Weights of a small GPT-style language model, trained from scratch on English Wikipedia.
Size: 2 heads of 64 (1 for keys and values), 4.93M parameters.
Architecture: LayerNorm before each block, learned positions, biases, tied embeddings, capped logits.
Training: 298M tokens, 4546 steps.
MLP neurons of a small language model. Each row is named by its layer, matrix (down: output weights) and neuron, and shows model dimensions 32-159. Each number is 50 + 12 x the weight over its row's rms, rounded and kept within 0 to 99.
A block is one neuron, or neurons of one layer that tend to fire together. After each block is what it responds to, as a language model described it from the Wikipedia text at the highest values.

L13.down111:78 46 59 46 42 60 53 51 60 51 58 38 27 50 43 44 53 56 56 33 63 59 45 36 48 53 51 58 31 39 35 40 30 58 48 41 49 72 51 53 34 52 48 45 46 50 59 39 48 78 47 53 52 59 32 30 40 56 44 53 63 81 67 37 29 27 52 60 21 62 45 53 67 56 44 66 52 65 63 55 50 59 47 57 46 50 55 45 50 71 42 35 46 57 66 43 49 65 43 46 40 61 52 29 68 49 62 20 65 49 50 42 54 62 73 35 45 32 52 49 58 80 69 57 42 59 47 49
L13.down186:67 54 59 51 66 45 61 59 62 37 56 61 27 58 34 52 76 33 68 45 54 44 49 51 42 54 61 37 50 49 57 48 45 46 45 34 45 82 39 57 44 46 39 65 52 72 28 51 62 56 49 63 56 50 38 61 46 25 46 54 40 45 58 60 50 24 63 33 61 46 39 39 58 36 32 47 52 70 41 68 36 45 54 48 29 58 54 45 49 39 67 57 51 31 29 47 35 43 31 59 38 64 66 56 63 54 65 52 58 39 53 60 42 34 33 30 59 47 45 53 51 97 51 57 55 62 48 47
L13.down537:67 58 43 52 28 56 51 26 57 37 54 42 26 35 43 49 47 63 69 41 54 55 39 49 40 57 29 69 32 42 57 49 40 47 49 46 20 66 44 66 44 61 39 45 54 49 41 62 46 63 35 46 34 49 45 35 49 44 41 57 75 59 42 39 65 44 50 48 34 47 40 61 67 62 33 60 49 47 39 57 55 50 56 51 27 71 50 58 49 73 49 40 55 57 46 50 55 47 60 65 52 38 60 37 58 58 53 56 55 43 49 32 45 58 22 51 24 54 33 48 48 65 69 46 49 53 56 60
L13.down629:65 47 44 60 65 48 47 44 27 46 48 39 46 56 58 39 61 60 76 32 61 40 31 75 72 45 41 48 25 58 43 59 36 48 48 44 51 61 51 49 30 57 45 39 62 58 72 45 48 55 44 50 53 43 45 56 54 38 47 49 46 41 63 43 54 21 25 60 28 73 41 61 62 53 44 64 63 36 55 34 49 68 56 59 45 52 23 60 47 73 45 31 52 42 47 59 50 59 54 34 51 42 65 38 58 59 62 41 55 36 44 25 67 50 46 49 45 60 63 47 48 99 42 60 54 43 51 49
Wikipedia section-heading opener

L9.down527:42 34 37 31 63 56 30 37 41 58 47 27 39 49 43 46 33 44 53 74 37 41 48 38 60 58 54 52 53 50 42 39 55 45 67 58 61 36 65 46 61 48 51 45 54 31 57 20 40 47 32 54 48 60 60 61 62 54 52 70 26 60 45 53 58 45 42 55 72 41 37 56 44 47 65 52 63 43 55 56 61 49 54 61 50 73 45 39 40 49 65 56 61 27 49 53 57 60 63 40 46 53 33 35 35 61 65 32 61 62 70 52 44 62 53 44 64 59 54 56 44 28 51 37 42 50 52 48
Section heading first letter

L10.down13:61 72 54 52 44 49 33 69 53 52 46 43 50 50 21 43 45 32 31 35 55 41 52 61 34 22 50 55 43 70 61 59 65 48 46 46 55 64 52 33 31 62 63 39 59 48 57 59 43 43 28 55 49 41 36 51 38 53 44 66 30 47 37 32 35 53 51 40 48 73 57 35 59 35 51 53 53 36 32 44 33 43 35 45 47 11 52 73 49 48 48 62 25 44 53 53 40 49 60 42 42 33 68 55 63 76 69 78 51 53 49 49 52 48 48 58 52 53 41 55 55 58 43 64 57 40 56 46
L10.down34:45 36 38 51 48 62 63 35 55 52 62 67 60 55 33 36 61 44 41 28 37 59 29 46 36 67 76 62 31 45 29 64 41 42 55 48 38 64 66 54 38 39 44 50 58 43 33 54 59 51 53 18 44 58 21 49 56 51 62 54 61 55 64 45 32 61 55 58 64 58 34 40 36 67 40 63 51 50 60 48 42 38 47 43 61 54 69 49 40 57 36 62 36 47 79 46 58 40 55 51 67 60 43 71 58 47 64 35 48 35 61 31 66 61 61 62 58 36 76 61 63 42 65 64 57 49 35 44
L10.down36:69 37 49 53 35 39 62 60 49 53 32 71 54 65 43 37 36 35 38 23 66 48 37 36 38 52 26 39 60 39 40 44 42 59 39 35 51 60 63 51 31 34 41 40 49 53 53 62 68 59 45 64 61 61 39 48 52 28 45 53 65 41 65 41 50 37 54 45 55 49 58 55 42 54 56 39 40 29 75 48 71 46 57 51 75 05 47 28 59 54 37 45 36 45 65 39 46 47 58 69 50 55 32 41 77 58 70 56 53 49 66 47 51 47 47 42 53 49 39 66 52 57 69 46 58 61 36 46
L10.down41:41 54 48 66 45 59 48 64 55 62 52 50 60 64 47 52 59 32 34 24 65 51 52 28 45 47 36 36 57 79 60 37 46 42 52 31 47 63 58 41 41 45 50 72 52 56 38 59 54 56 47 49 51 50 25 53 73 38 57 47 49 42 76 38 56 40 46 16 36 35 39 42 33 51 63 45 46 53 49 61 33 48 78 48 45 29 53 57 33 52 69 51 57 47 40 62 65 49 56 44 51 49 48 69 54 43 56 41 65 64 55 11 47 40 38 53 62 44 67 50 56 65 68 67 48 46 45 54
L10.down73:21 40 52 32 48 37 63 49 67 40 45 69 67 72 42 52 76 49 54 58 38 41 56 43 69 62 67 55 18 41 55 56 56 38 46 61 61 62 55 38 56 29 46 46 39 64 42 52 43 57 30 32 33 73 42 50 48 56 57 31 45 61 28 49 50 45 49 42 25 48 34 54 74 59 63 61 43 63 60 60 38 53 58 51 43 61 55 49 52 49 46 31 38 65 28 52 66 27 50 65 47 56 66 63 50 66 27 77 45 42 58 61 42 33 47 72 51 58 59 49 47 36 66 37 37 50 59 44
L10.down100:56 70 46 38 39 61 44 69 43 40 30 41 52 42 63 34 36 47 68 50 61 36 56 54 64 37 43 52 54 61 34 56 74 56 45 60 36 40 63 51 64 35 70 46 64 79 47 73 41 61 50 63 49 29 45 53 68 52 64 38 60 60 59 43 44 43 48 33 39 51 51 47 48 70 49 54 56 53 43 62 55 57 63 50 51 55 26 29 31 52 59 66 56 52 53 20 51 72 53 57 34 50 69 31 31 56 53 34 63 44 41 65 47 42 58 57 60 41 40 58 51 52 48 78 38 50 40 52
L10.down316:45 60 56 65 35 51 44 64 43 48 68 51 57 53 41 37 72 75 48 79 44 49 46 57 30 50 39 45 45 40 61 35 41 48 65 60 38 33 67 56 35 38 49 60 63 46 29 60 35 51 58 46 47 56 33 55 49 46 53 62 56 50 34 54 49 67 54 30 36 38 58 50 12 49 81 43 63 69 59 63 60 60 73 44 52 48 46 72 47 45 55 65 53 65 51 41 59 41 41 34 66 68 30 51 87 41 45 49 36 40 36 38 42 56 40 39 65 43 53 52 53 64 68 67 43 58 27 33
L10.down356:41 51 60 38 34 64 45 50 40 45 57 53 47 43 25 53 41 28 43 57 46 51 39 63 50 44 66 49 64 47 45 70 79 41 37 57 49 50 60 34 43 56 38 47 56 28 29 47 59 57 40 63 35 55 52 55 58 59 53 39 43 50 73 51 68 52 77 55 68 43 34 57 71 45 42 54 31 39 47 48 52 40 55 35 68 50 68 53 32 54 46 50 37 52 43 55 47 71 33 53 30 44 12 48 62 51 66 38 61 54 57 56 58 53 56 48 56 38 60 63 43 58 39 55 69 61 38 50
L10.down366:54 48 61 63 47 40 47 45 58 37 46 48 52 74 56 44 33 65 62 50 71 55 47 60 38 61 50 46 38 53 42 42 55 48 46 36 56 64 54 79 64 49 48 54 54 46 64 55 65 52 53 65 34 61 35 47 73 49 67 49 75 75 61 38 76 49 36 58 31 40 54 54 61 37 46 22 68 43 62 60 56 56 59 49 48 58 38 61 41 43 60 54 28 05 38 37 41 59 54 42 47 58 57 56 62 34 54 49 50 63 52 38 35 55 67 51 44 76 49 51 29 52 71 27 48 36 47 37
L10.down440:48 56 47 48 62 45 52 26 49 31 48 69 44 64 58 53 52 68 59 46 66 65 61 43 49 51 48 32 41 68 39 36 57 10 35 41 67 37 49 49 65 55 47 57 46 64 42 38 68 70 62 55 66 41 66 56 58 51 64 57 49 65 46 62 41 40 57 57 41 28 52 56 67 60 54 51 56 50 35 26 59 62 36 41 53 44 47 60 55 56 73 48 70 59 54 39 46 60 45 33 33 45 50 41 62 61 49 19 39 47 47 52 63 65 35 42 46 20 43 50 56 37 54 61 41 50 53 62
L10.down489:19 60 54 55 32 55 51 55 51 27 60 58 48 71 55 61 41 46 58 56 49 73 60 12 55 60 57 61 32 66 57 34 42 41 72 45 55 57 55 33 41 51 47 33 44 56 21 62 49 26 56 55 51 68 50 41 48 48 27 64 31 44 57 65 33 52 15 33 61 55 48 53 60 54 67 53 59 53 62 55 59 57 39 55 47 48 45 51 58 48 36 36 46 59 42 44 54 39 41 45 43 47 73 50 61 58 41 42 46 52 58 54 50 62 53 30 57 43 33 64 56 42 76 38 33 52 50 40
L10.down510:63 64 68 52 34 37 45 46 58 55 73 63 54 22 48 47 45 42 54 41 52 36 56 50 45 60 49 49 68 44 38 66 59 48 72 44 54 69 73 43 46 53 41 51 31 59 46 78 25 51 45 43 38 77 24 61 28 65 66 69 37 45 39 41 39 42 67 45 77 38 49 23 63 39 51 21 47 68 51 61 57 41 34 68 54 48 52 58 43 63 53 33 38 51 49 58 53 47 47 49 52 41 43 50 49 50 48 52 63 51 32 53 36 61 54 43 58 52 54 63 47 50 55 62 51 63 61 49
L10.down547:42 55 51 42 53 40 46 42 42 40 46 39 49 50 35 71 54 67 57 45 45 62 32 62 39 38 47 34 44 52 40 59 64 39 48 53 55 51 02 63 29 59 37 31 56 45 71 33 61 28 58 59 79 51 40 50 68 41 51 42 45 58 50 48 46 61 49 52 49 40 43 69 57 48 62 71 62 53 59 60 74 38 57 44 63 32 58 28 53 35 61 28 47 34 59 38 77 58 64 71 31 45 32 61 69 49 33 50 59 51 59 46 44 57 55 49 57 47 49 64 62 57 45 50 48 31 54 40
L10.down552:44 53 31 53 43 44 54 54 57 71 56 55 56 53 60 61 61 61 37 43 33 64 42 68 56 51 37 41 51 31 61 62 46 34 28 61 36 60 64 51 46 50 29 61 48 51 36 49 60 36 57 55 37 42 49 71 58 68 53 33 56 54 62 53 26 38 54 20 36 65 34 31 66 56 63 54 49 48 37 45 59 49 64 53 50 53 67 47 40 57 71 29 48 50 61 45 63 45 33 58 52 59 44 61 63 66 50 39 62 49 50 88 52 42 49 58 57 39 45 45 53 59 61 50 62 36 39 75
L10.down618:42 62 55 51 33 48 54 58 41 42 49 38 37 57 37 59 40 38 41 42 54 64 43 61 21 29 45 36 62 41 46 54 39 58 32 60 61 58 55 53 40 69 56 58 67 52 63 58 66 54 58 36 63 45 37 39 73 36 34 44 41 51 69 65 36 58 69 59 61 39 47 50 41 64 53 49 71 39 42 61 70 28 32 68 50 27 48 45 49 38 47 42 42 56 62 51 36 59 64 57 40 51 39 43 57 50 63 46 90 68 69 45 34 32 45 47 55 55 51 40 42 61 50 71 58 54 35 48
L10.down631:55 75 38 34 46 50 74 48 42 43 57 73 54 66 42 53 68 51 43 50 59 75 53 35 49 45 64 50 55 55 51 42 42 43 59 50 39 32 41 26 52 51 39 74 40 67 65 44 42 42 45 51 45 57 39 45 33 64 43 57 37 46 30 46 55 34 36 63 43 61 48 43 77 41 55 52 45 55 49 55 43 66 57 57 47 80 73 52 55 49 50 33 73 64 46 56 52 51 45 37 66 56 35 62 60 40 47 66 48 34 33 32 45 43 47 35 50 53 31 82 57 34 63 60 39 63 77 33
Word-initial piece after markup

L10.down62:83 49 46 35 60 60 30 48 55 39 71 43 27 49 48 27 47 64 57 50 50 34 41 48 61 62 55 74 48 43 56 58 53 23 55 28 57 59 53 48 46 42 62 48 31 21 58 66 47 44 50 52 46 56 64 66 59 62 84 40 81 53 41 57 61 36 67 37 46 49 48 37 31 62 66 51 49 60 68 58 43 34 50 50 37 53 35 59 58 73 57 51 48 48 44 43 33 29 36 50 77 48 63 47 54 48 40 45 57 40 56 22 49 52 43 59 54 38 49 43 62 50 46 60 56 68 58 69
L10.down199:37 44 53 36 68 71 64 50 44 53 09 48 39 50 50 37 53 32 58 39 56 32 42 54 50 45 54 57 43 65 40 67 46 48 74 67 52 56 28 50 59 68 43 46 39 33 39 63 39 38 47 50 32 43 45 58 38 62 69 34 52 69 63 57 64 44 40 40 74 57 44 40 44 36 55 66 45 36 69 39 57 47 43 67 67 32 47 41 37 45 49 49 61 65 54 52 50 36 59 48 73 48 62 56 46 69 48 49 51 49 50 78 52 34 60 39 25 52 37 50 65 38 58 47 54 32 43 64
L10.down298:38 53 50 29 44 55 60 52 48 44 41 54 70 63 47 43 48 30 35 54 56 51 27 56 50 53 39 54 52 62 46 70 28 55 72 37 56 42 57 53 49 44 48 55 54 31 39 51 58 44 56 40 32 82 53 64 61 40 64 78 30 80 46 48 36 41 45 48 51 56 29 47 35 57 44 63 43 50 16 63 63 38 47 65 50 35 47 63 46 63 55 56 39 57 60 64 74 43 55 68 33 56 50 47 47 67 52 58 55 53 40 72 45 62 51 49 64 47 50 58 36 45 47 45 54 40 68 67
L10.down304:53 53 41 54 84 47 31 47 56 52 42 51 21 55 65 65 35 57 49 39 44 55 54 57 39 46 56 50 33 52 51 44 42 60 33 40 67 76 43 40 21 51 48 72 39 40 35 51 55 51 46 52 41 43 45 70 60 29 71 72 50 47 57 54 44 61 44 47 72 45 48 55 38 65 54 47 60 64 40 59 57 34 50 56 44 70 60 50 32 34 61 40 35 69 35 34 58 48 33 52 38 54 49 72 43 48 67 58 45 48 42 54 60 44 33 51 45 32 48 44 52 99 52 57 37 51 62 47
L10.down320:38 54 68 36 44 40 60 50 71 55 46 75 59 54 58 46 66 44 48 32 43 45 53 58 38 53 35 60 49 54 12 36 71 52 51 68 51 66 53 57 51 65 66 51 59 47 46 68 60 52 51 48 43 38 52 46 43 68 40 49 56 54 31 48 55 45 42 56 60 62 52 64 54 30 31 75 46 62 31 48 65 34 71 58 40 66 62 51 45 38 40 48 57 53 34 53 50 33 44 45 30 29 54 59 53 68 34 42 66 55 50 53 51 23 52 30 29 52 38 56 62 51 49 34 44 63 41 53
L10.down323:46 53 76 43 46 35 57 79 58 55 61 55 45 38 41 59 63 64 54 38 71 59 58 48 40 64 51 58 62 34 46 34 52 45 34 68 59 54 46 43 38 49 81 55 55 43 42 42 65 61 51 43 34 43 70 61 40 65 55 27 45 53 57 37 50 56 41 52 56 62 53 62 54 74 44 36 66 54 36 47 63 29 73 60 54 51 45 70 32 51 50 43 57 44 33 69 55 41 37 48 19 49 46 51 63 66 60 23 51 45 60 53 45 43 41 45 56 52 41 42 61 48 53 25 54 35 25 59
L10.down329:40 47 38 41 66 45 55 51 52 67 50 56 38 49 26 58 50 45 50 43 64 49 53 62 61 62 55 63 53 49 51 74 49 47 53 58 60 39 74 41 75 45 46 52 36 43 40 39 40 61 42 46 63 48 31 48 48 37 48 47 59 43 30 53 51 60 58 48 65 68 60 36 50 53 21 63 54 54 50 50 30 28 56 29 26 66 60 54 55 23 25 64 57 65 35 50 66 51 38 64 59 58 43 74 42 49 43 52 45 59 72 47 56 25 60 45 50 52 80 62 58 21 46 25 49 49 58 59
L10.down342:68 52 48 36 52 59 52 40 78 40 58 73 41 47 36 57 76 40 46 55 63 61 50 48 38 47 20 73 45 64 46 65 60 38 40 24 52 42 25 33 38 43 66 50 39 46 58 63 47 57 52 51 39 55 56 69 50 59 54 35 70 42 37 34 45 56 55 48 35 61 40 56 52 54 40 60 57 56 50 46 42 42 41 49 49 70 68 57 14 26 55 65 49 54 34 34 44 53 68 49 42 42 63 47 54 55 48 46 53 59 46 49 46 47 66 39 60 55 36 58 59 75 71 54 66 56 44 44
L10.down352:43 42 59 45 60 65 46 58 53 34 39 59 27 52 38 43 40 41 56 21 57 52 31 33 77 47 93 35 38 55 39 70 45 56 66 66 38 49 36 43 45 55 49 50 47 46 56 64 64 14 61 52 52 44 51 63 49 37 57 53 78 52 63 43 44 36 53 64 54 58 56 64 54 51 46 54 60 51 48 51 44 56 57 48 61 56 55 58 38 49 32 49 51 35 44 47 42 27 48 43 31 50 55 55 44 47 39 52 45 55 61 56 51 53 21 54 33 52 20 47 39 51 50 59 56 38 58 50
L10.down388:53 63 30 52 75 41 53 52 55 39 38 37 42 45 40 48 27 52 43 67 48 34 46 55 53 27 60 48 55 47 55 46 55 38 48 60 74 47 73 51 46 59 58 53 38 57 56 53 79 28 31 37 54 44 64 29 27 41 38 48 27 59 39 41 43 58 45 58 59 57 45 61 54 51 50 19 43 54 43 45 45 60 43 59 47 40 50 69 37 68 22 42 69 67 49 43 55 68 58 58 45 59 61 35 54 34 41 31 30 50 32 56 48 43 44 54 61 49 50 48 51 59 26 47 42 52 63 34
L10.down444:55 55 33 57 52 33 45 38 39 60 50 67 63 43 37 72 72 78 49 39 48 47 30 36 57 31 43 38 33 49 45 60 49 49 66 42 43 55 45 51 39 71 64 51 47 68 57 45 56 46 46 45 49 43 57 54 59 51 39 67 54 50 68 52 48 61 45 52 46 49 35 48 51 56 70 65 61 39 34 29 39 58 63 37 38 70 70 55 74 55 70 48 66 34 47 41 45 57 56 42 38 63 61 55 40 64 47 47 35 39 43 51 33 61 64 43 57 13 45 46 50 56 62 54 20 50 53 57
L10.down548:45 58 34 32 48 54 60 41 50 36 60 52 52 61 33 53 61 51 47 35 70 55 47 31 56 60 74 48 56 69 60 45 62 57 61 55 54 37 58 54 51 59 58 38 39 37 51 57 38 34 39 46 50 60 69 61 60 34 35 55 55 42 28 50 51 41 30 54 84 28 51 74 47 45 55 29 60 33 50 57 41 48 46 73 50 57 53 42 51 50 35 55 32 35 49 58 72 40 51 39 20 45 46 39 66 42 72 62 58 39 51 29 49 65 62 42 40 60 51 33 62 43 44 36 27 47 72 40
L10.down581:75 53 42 59 63 70 55 43 42 43 46 49 59 50 51 43 21 59 49 32 35 54 35 26 55 57 43 73 41 44 54 53 36 45 52 59 21 71 59 43 44 65 40 52 48 47 44 54 18 34 40 60 60 46 53 48 46 38 55 67 43 46 45 58 75 55 50 64 52 60 68 43 44 42 39 52 52 51 52 49 47 52 45 52 61 47 52 26 58 42 29 35 70 45 47 61 49 47 43 59 52 56 65 49 62 34 52 54 61 59 39 44 43 61 39 54 40 55 20 54 56 48 47 56 58 61 39 61
L10.down595:37 50 50 53 55 51 54 68 62 56 44 45 42 62 62 56 42 62 76 43 67 38 42 56 67 47 31 48 35 54 56 62 39 54 37 52 62 54 39 45 46 47 28 63 43 42 60 54 70 59 24 55 41 62 50 85 62 40 52 55 61 61 60 34 35 53 40 29 56 32 55 37 63 73 61 69 48 58 50 47 34 45 42 62 21 42 51 29 65 33 58 45 45 51 64 23 45 61 63 59 40 75 51 52 31 52 50 42 62 54 52 59 60 42 38 27 55 44 66 53 25 45 50 61 55 53 40 56
L10.down622:40 42 47 51 63 54 59 37 52 54 60 50 39 46 59 55 43 47 68 27 45 51 52 46 29 37 54 43 31 58 41 35 38 43 54 44 41 79 67 52 50 51 35 62 24 62 45 67 41 53 40 35 54 39 50 65 53 47 46 43 61 61 65 49 55 47 58 58 62 42 47 34 33 62 47 50 50 70 56 54 57 39 54 47 50 46 51 54 74 63 58 33 49 52 60 56 46 59 41 38 32 68 61 66 22 42 71 29 38 51 56 44 63 48 52 06 54 29 60 54 64 45 72 63 24 47 58 65
L10.down630:58 52 63 67 53 66 56 44 54 53 58 63 38 32 48 77 53 64 42 46 54 50 54 48 41 35 48 43 30 67 39 57 46 33 52 32 31 74 52 50 33 66 39 72 34 59 42 65 22 58 31 45 49 57 45 61 69 75 35 46 56 43 59 59 37 44 49 60 36 36 26 50 46 50 67 58 45 65 36 32 67 51 34 53 69 53 56 50 57 50 67 61 53 52 55 31 37 39 46 47 42 61 44 44 39 58 48 51 54 50 38 30 52 44 50 31 52 31 57 40 52 84 80 59 38 60 52 53
Article-opening "is" and paragraph breaks

L13.down78:48 67 44 60 64 43 48 34 57 23 58 37 40 54 40 40 63 31 67 45 36 49 56 39 19 74 47 51 36 51 56 45 35 46 36 44 61 36 31 41 39 49 55 55 40 60 49 60 65 29 44 46 28 62 39 33 70 34 55 57 44 34 56 40 43 47 40 32 57 48 43 48 54 66 56 52 61 42 71 38 41 59 47 68 49 45 62 81 43 49 36 51 42 60 61 67 55 87 40 54 45 49 40 50 57 36 65 56 43 46 50 54 53 46 41 55 45 56 49 33 50 66 69 60 53 49 30 41
L13.down92:45 41 56 78 35 63 44 43 52 58 48 63 46 42 57 44 75 42 57 47 51 55 47 64 52 55 57 56 29 59 38 67 50 31 41 61 27 43 63 40 40 41 35 43 67 58 74 38 55 48 53 32 71 51 35 59 39 49 61 65 72 46 40 41 46 57 56 36 44 36 45 31 28 35 55 48 59 53 59 46 36 47 32 45 44 46 52 56 50 57 43 49 45 40 61 60 40 42 26 55 60 66 50 71 42 40 58 72 42 52 50 47 51 77 45 49 62 31 41 43 44 61 45 61 55 72 50 44
L13.down125:61 53 54 50 71 59 27 45 80 46 64 53 65 54 32 42 66 38 36 49 39 44 46 28 54 39 46 66 33 56 55 69 23 51 58 36 37 59 40 51 24 69 54 33 38 54 30 45 41 56 38 38 58 61 43 41 46 57 55 70 64 40 54 33 61 51 48 46 57 46 50 55 41 56 48 86 61 67 55 53 40 52 50 40 70 29 50 43 38 44 53 29 61 41 50 51 41 43 50 57 27 66 40 68 74 47 57 41 59 65 58 77 48 44 68 42 41 58 60 58 57 89 44 53 40 45 44 65
L13.down277:40 42 63 51 32 37 47 65 77 49 63 53 47 53 50 29 40 39 37 53 65 47 41 50 44 61 51 49 58 26 35 52 63 58 59 43 51 66 51 50 30 36 34 46 33 60 46 52 50 58 40 45 68 65 52 50 50 52 49 59 68 55 78 20 37 47 39 39 46 58 40 51 55 29 48 61 50 52 74 36 59 46 72 68 63 43 43 19 33 57 60 50 20 51 73 61 36 55 47 51 47 48 42 52 56 31 52 36 65 55 44 51 62 53 52 43 64 33 53 51 44 65 61 62 73 74 56 35
Word-initial "c" piece